Weights of a small GPT-style language model, trained from scratch on English Wikipedia: width 224, 466M tokens.
MLP neurons of a small language model. Each row is named by its layer, matrix (up: input weights; down: output weights) and neuron, and shows model dimensions 96-223. Each number is 128 + 32 x the weight over its row's rms, rounded and kept within 0 to 255. Numbers have three digits each.
Before each neuron's rows, "fires after" lists the tokens most often just before its 100 highest values on Wikipedia text that the model never trained on.

fires after: "\n", "| M"
L6.up77:085147112183142142124087176136138113168100158115131133121084150126149090137125067210129184083133227103156073070140112111095142125139077116144136184131153106093152179115087145165105135164121133173154124114166176145129132145160121157155130155157105090084116099140130158106100088111074152163121087101093119050107084100201127113107171136115111120087128163128199104190086108131167106173144
L6.down77:154184145182143142123111119091094086063098104152089105120095117136185091140174179072098096100132158164105124160173174158177172105093178131176083133149150091035105127149113149105129086153066169171144112129163142112140103127102118161050137203139127142158139132088124134176139112083124053133126116191104100140094125137148082114129175144153105146119156122101138133176065138122133054144144

fires after: "2", "In", " cor", "g", " ab"
L10.up240:144156166169116148180123134181141104122138136145133137086116149098119103164145113159125112141165177085065157143128062126177120143110117157033075166150085145129083115090174101132119127100150181150166126110106171145121102127143092089143169082134124080120125101141127123125161136150097080115104111119139110189167090118080121091100123145115129151129176137083125078150074102147190134113102
L10.down240:115174153161109059065109131130160124159121158154169076145125102115170163173165068093096111111134133139102159186143152146145085151100162062157196078136147111129098136136168119073153167130173108099192186190120116131127136111099125120119147143148088164146163196146122147101145165083184121126141091112159125138099029112125132081152152111164117099115084123108137135099163108116128117145163

fires after: "2", "|", "1", ":", "- Country:"
L6.up270:088130124113170146220098144100105115166101115117071154150109123101171102116068085106176156170098186107102144157169084131171140093120154110081111145189133118130155166096097078107162119104136106160134092079128155155132142150106164097162149167106166110099111116156162089042099108157143127132081126136077118085136059145126099075140123183125132118101110126116103056172150076161153084157151
L6.down270:163173126170187176196163143153112086142086143119068156126129176102116117200115152132069143119074141142118127118112155074159148129144134118147122142072074127186048147130158117128098067111092098198174125138172164161122107137105171186095155145184136142129181109137118096106116113088107164095139130114072090161063089162136123130143142123147205140128116101118184085127136097123108108115147

fires after: "2", "|", " |", "===", "1", " |  |  |"
L7.up238:094170126167136126140099199118123149142133158137128105150101154108135136144132112119151139110155147098103206116125151121151126110151165182095103151215133104129142138084142137105072202143142177191166090086145110120142116102076057136144139135202092082143182114094149177127167137091089140179101159094042113057165077068112137142128145154114149155105157178075170133122147064106143120104147
L7.down238:150144132151149115115112086131152094113119119090134126128125091154070163148116086149139146106128139149112105118103133095063126140141092156112134145166146150139116135084064084158097166153098152098106111187082165115159121219190148109154064137142154150126164147110111166136145133143126152124101133124144155074095127080125104113118113012131121155132120184179175137066065189167099120113112

fires after: "1"
L9.up429:087139111184081138172127147124070112162144157053111138087138129015091098182144136145110189115120142093112136083113198170131179177142131148095144155157114151118111185130074106135127065169065130094160124079148080115116126165159087094155113100149130154150186162131165120115111115187108139143061134090103154133118117136160152139124068147110141172119092133113174093132133115105201131092099
L9.down429:086104081152095122090148122156130128134160126102154165143099134120145153112110134153056132125135152156146107151151188173147159097180183138138113156117049111092145122202177154095097148168171134184153146151160117130093111149123062139147128136143192130205102078094138131182183097168148113128115113120138082041092111160159167095117136150131074085140184137073134130149139122111201141163110

fires after: ".", " ", ",", " M"
L10.up286:085106138116078213177117149128150115167108120093081181130092172095122060149168084148148152128138133093157126130122147140127091073151148127083140135144119119173105137189077131116120080129152157146151086081124131121134143119131156128084108107182092164118112081140125080156070157165111142133055099124124158141117151113126119135141147176113181157088160195164163110137118151197142102108171
L10.down286:126122131138104109095083163165128164166177097108104172143157134174223154100046149115125118174088170186071131122139155142122118141103119099187158114116068122118127170203099112143089106150142111179153134151131070144141155149148108160094064175138069132097099097149146125143094065166120052122142148081130171120165119153149127163194085097209117088147159092118105102135108101108175145127139

fires after: " I", " dis", " com", "I", "'", " sy"
L10.up242:100087212129145212154121142131081133196125089131112142120151190133177104106133124150110123134153136099113137064143168101046138154144120139137073146149111110115077108135119144151119170109095105191205134124149159138149121139075114102127152081118142116140135104219097117082125129132219083143181085058186130133075112081215063108104136148121128156118139068167092124111102157147137142163157
L10.down242:104142072145110104100113121081149094096095130093151158101096089091099151139152189143148182136192143071128158153106127152154137165115091133120165150093160080105137146147074123123077133158142169109144170101184114145109067120130127101110088129175177121049088107151145178108125149161062153114102218122134068036150155104136111161043106128174146160133216134146194178129150085132111191129110

fires after: "1", "2", " M"
L4.up213:084152135142118131171061143163114127156112106129147147164115184120122113060161151175138153158117145097159200129224106123141121141131172139093124208149102164132110174107102129131144129075100133098155174096134107148147120150087109061155095095114167109120130059131115163078176149196146044138115141093120161085177138117138136115095128144130115143117131126122160114125110095098150109097073
L4.down213:114138098096084127171074080166089131145125090158125105113132140088115096088107094137131105158094128139122091065092183190100140114093167155133164101165089111096119142089089139168158120073124206115178148173146118092191139186173140159092166162055124110212134118142089139111128130061161099139110092151135151137059143127160140087117152198079178143154167141174133095152160118155147139165063

fires after: "1", "2"
L6.up121:069164133164160151184128178107085098138154121111116099081103097121136127116123104173139144157145150124129210061118069152141125144139136137124107145182127134123146185095101081053119142105165179123095121091199079143164186134113124122128127104184115150185157098143156114117146149131142128157133133119055157114156044076099130163139123161101148131140123159154145146136157029160154139138176
L6.down121:117142132129119072134162154118189130058171060119164115086128022083137110116104129128190144115121134068063169082045085093147130168156059137126105154154129143149187134114077101076136170150146175111150120127126156131108127122159130151131083162156081167128139159172107133133197129134163083144115166156127134046111123074135100125178131103100180144141148125128121136107119118092125163128097

fires after: " l", " al", " pl", " arch", "al"
L9.up445:135081119143071070143130132123085140117101102149118184153179057119148104093215111174189149091127211100111135144110105102158143149130221176081094145118148127134109173173118170114125168124119094085174180124144088087125137135116129132131110119179118093157111078196142127116149102129107091099150164094161155094157087087114119128062045150121144143115161060125150145141106157163142097120103
L9.down445:144197089127164145139105071134157169079156124176128111121115160122155132081089105088076091204128160151128143136102101115145156122098123075246141090152159119114114116101149132100130139117091180133176087131106131137095102118100129117149110109107120123138150177160144083095108135187109083182141114118103105177109106120100161105119071107174095159130144110128133114175102113151137078119105

fires after: "1", "2", "-", "- In"
L4.up74:106200133116124118180100131165157066095175099114136138117124101124163160127113110072220132140092153143139115057121076120166114146131130136142095115193137143064097181140088067099196129179115145149155145153117098116148127159102142131153088098125106121167081110121164137062124106162120181140164172154081127157157075181165047127122102191121209080156137162140128123093177113088161145122111
L4.down74:121113144086088066106098092104169151111141135057165180113131121194118163127119116176094123121092100113131173110122079093102114175140095130151160105109121057172117108100113139120074097141149127072057146078136095152141111119120139148091126104118160088142111156124068193083091158141146093137181074147163162093128184161160127101172101137139132144119148120145103129101152149140090146053157

fires after: "\n\n", "\n", "."
L7.up74:058080109152189170128118174141123113166091118113127082120184138134117093166082121169093149159138107063205164147120173142110067157137112128145071171146166126100091112125113158182104128126179099157056155115176155198186156109143104203131144081163103132097149114134120151121119113138119155190114073090138130054173082143173046162124149132102140135135129118117170127104156066184157126118098
L7.down74:154131192118102160122150150089150180133132103078099136112128161146134133119163051071119110177109102158154116060177109084162127116124122113149102052186109172120153122140124194122153122156146159132087155163129129110096098106124113129090119131199127155126099145183134116154145107115158058134107125152134131100117115166128134087142155107168105144108148106090164188108100101147121099101150

fires after: "1", "2", "\n\n", " late", " ", "ist"
L10.up1:114110174237147206141109161161190087118133140097181112119170174136194125103147159161125127210160129133121138117150021133110067100089150175069149142176092132063121097104103090140114121099121108143144140116118121096132169120137146097125108138191136118115142130126107137082103179150103147139136160125111168117159077134118088148123158139102166139099109125120167132157095118097199117171121
L10.down1:082135158113136159099161189142144128158125118131173097134159149109135144158169158084093077134124129080097112116082124147118137151108042117093125120155062130133159148074097115084091152151089133137067135168150135180143142129166131103134120151170126117142151127057069108145104154133148193125167107163119152158126167123138140095146130017109135122077054143143203109153122115123132164112145

fires after: ".", "\n", "\n\n", " F", ", where", ","
L9.up319:106153129165174156172167147071137104153056165090159169095128131078092091133152108148152183115145117149173140077135144137153125095124131142129111111178156138100127101176151179154095127131190179170102125108143113158118094143101126125100121109166131086076131060130116111127119102122139140178113070130087163103117095163135056121131149154102145116134145104141212101093106122199213127079122
L9.down319:177177127132109189145099146159129145099141089129118099109169170152220119153189095038135134156103122117118161149158089172136190108136115170174105130153091162131080151163063097123081129113125116091116143078086061117132103121123127122134129151127117151147142124078137145144147156166124107124143137166142173103163076120066144133171068087172156159152136073148103198159155076127096082152164

fires after: " | ", "1", " (born ", "–", ", ", "| "
L4.up244:104094144158092169166098213137144093096132099148088194142128150109171117135143101146093124148159179100170165106159145157102104116119104117108120145151132180130073141128132121156114184126163123119189082108138088091132136141090116097132178039143078130096155119122177142085171113127149135104145120102081124167156141133119097092100079154139094145140125169104132137192184121098138089095128
L4.down244:086123096100122088130070129186137123138186126154102098131104205105099107119175149162078106181123086095130094114176158107125125096128171137140133091179139133119089135140164139171099132178140156127177074093165104102139129124100129166167096112088142155120121103108103113123090137135223088094157130168087152097103137123103105197131145180095088092121110133093124127130121130123112107148130

fires after: " pl", "2", "1", " per", " L", " l"
L9.up234:118140119074104074149106099077133103121074153099160148102149108124088102119138123164137170130040151087119093101165123182127151145086137179147109146098158097128158158145092182058150144154093105097080163146132090158186187145151155126073090135175065131184137090157131167120103096103146117081135162181151121096143091122076167137149116138106136113121156123086156098143117072185161119127140
L9.down234:162096136136136146073131176129102153086180121093082201182081127173143120119149120107086113188155136138130143139065062136084139132100151115110109170074076126131130155080146136131119146125120126140077129064143120139098132092119116161084137137141173151200163148204135101184162106130129165154111131076167159091160165156146146077076145194074129107143141120147106129079163144156136106125161

fires after: "\n", "\n\n", "| Party", "1"
L6.up127:147103105152105173124123125150170083147168113125131109111123093142174107168135080189087119116123188125211172063202160171145117110080077132106131139167148114085146150123092118187103156110192129152087158140190114100140180133095098143103148101141131137111162132105166190081140114160124135151130136102160074111164089153133109123105119144105068118124090096107141103180150126165201106118145
L6.down127:105143114111141126141136140157117162101138101136157126098131178127160173141109126122151092149133147143109086145127155148123120125082102158085107079169093163097100158119154196114161097127133169190094134103130107175138118087100101125111145071104170172166170164068106129126167161103099088094058112186108116144189161124146092161148104118126105096144116153146147042149131130115091163128182

fires after: "1", ",", " sc", " col"
L12.up212:063104095169150115138121118171128172217125094102064135129088076092120149158126091150088206187148170147127181119091167117189091175145152159107140135124092155134133222102062090185123093155090104139208220091166091130141096165172133159139180127148171092108210094108179086119156115159116114114127199040103151098110089142146151141091062149093122130084136094134184119124124087083108120141106
L12.down212:139124169130186100131064164126131187104151081130117146073127098116152083129147107120151177103135142099157055155070187128177106158115148149140160137127104062137089101099110145180147106103121084151123126126178117093164148150142155115164060180154126052117069074145164101079117138131162098164136122115078139127125173139137115098155136198080100142174206147106180115181140088128230183125130

fires after: "\n", " | ", "\n\n", "| M", " |", "| "
L6.up404:163094085187094146106084161152147147100123134137151137191089200162199102121073132192123148127149208080143132096109133063117076083114129151164159143140104129093196158178152124160150160180163135186161136108145108150122127128089115157110143151145076167104122110166093118127115083078089115159103106059080170062134080121168118163125139169131115172138102113105171147208138114152137124126127
L6.down404:151100151100091086174163072089177088082127155142138148170109153089165141183152085149110146114093129114126168147152106174101116100114221135108122119121102137075118114185120151125158115082120110142168180189151112140114128109144125107091106120094114120097125063114112081194083135149118118139141147131124110210203166096194113113110129122071141124106118095116143117169161143103090151149179

fires after: "1", "| ", "2", ", ", " ("
L5.up276:068108153111139174164076163203163131171138108134101144183088132147139122123122117137145147110138082141102146112126090021114132154123123111094098084188131155080083169122110092157147085167141105094187110130113102103154140091137127110180144135167082136134102042162138122101075114125135153109144080130062180073137159174156068150104094183100094101108178159141125183062196123132158170158104
L5.down276:136106189149122124119052131091084144147151138127115126130085157146126167135081108130152096119100110151090134098146097118133061162155111116143140133100102068123177194080087166102094149102157149107177126124119136156149156179195097132176158191100114133169156151131155147089122141168126132136203160140071138107110153047124156145177081170143154121113086146054152148145071150142121141107092

fires after: ".", "\n", "|"
L7.up159:141122139159156094129120138150155070154085122075161102121224065149145079064096108194121089113188170094163160101119134102161121107176094107160109145131142104120117135106146121156141143147198129177114104096133109198143127091065152186135143093196150090105141073123102148127120083124144179149149048136123079084169111130106109120131126141093132110127097107135186140090044062186140164151148
L7.down159:138175102103114117128157128116092141127200163157131102120109150115097161155188118061108156113079053188113136128127120137139161142077146177115158110152129130150092101201115137066154109119090131098154144131101135110069080135180102083087099165069086083124076161115121089173126170095094086092138225090115149179147123124134137155131113132163108149110128115104116123122162169115138091107105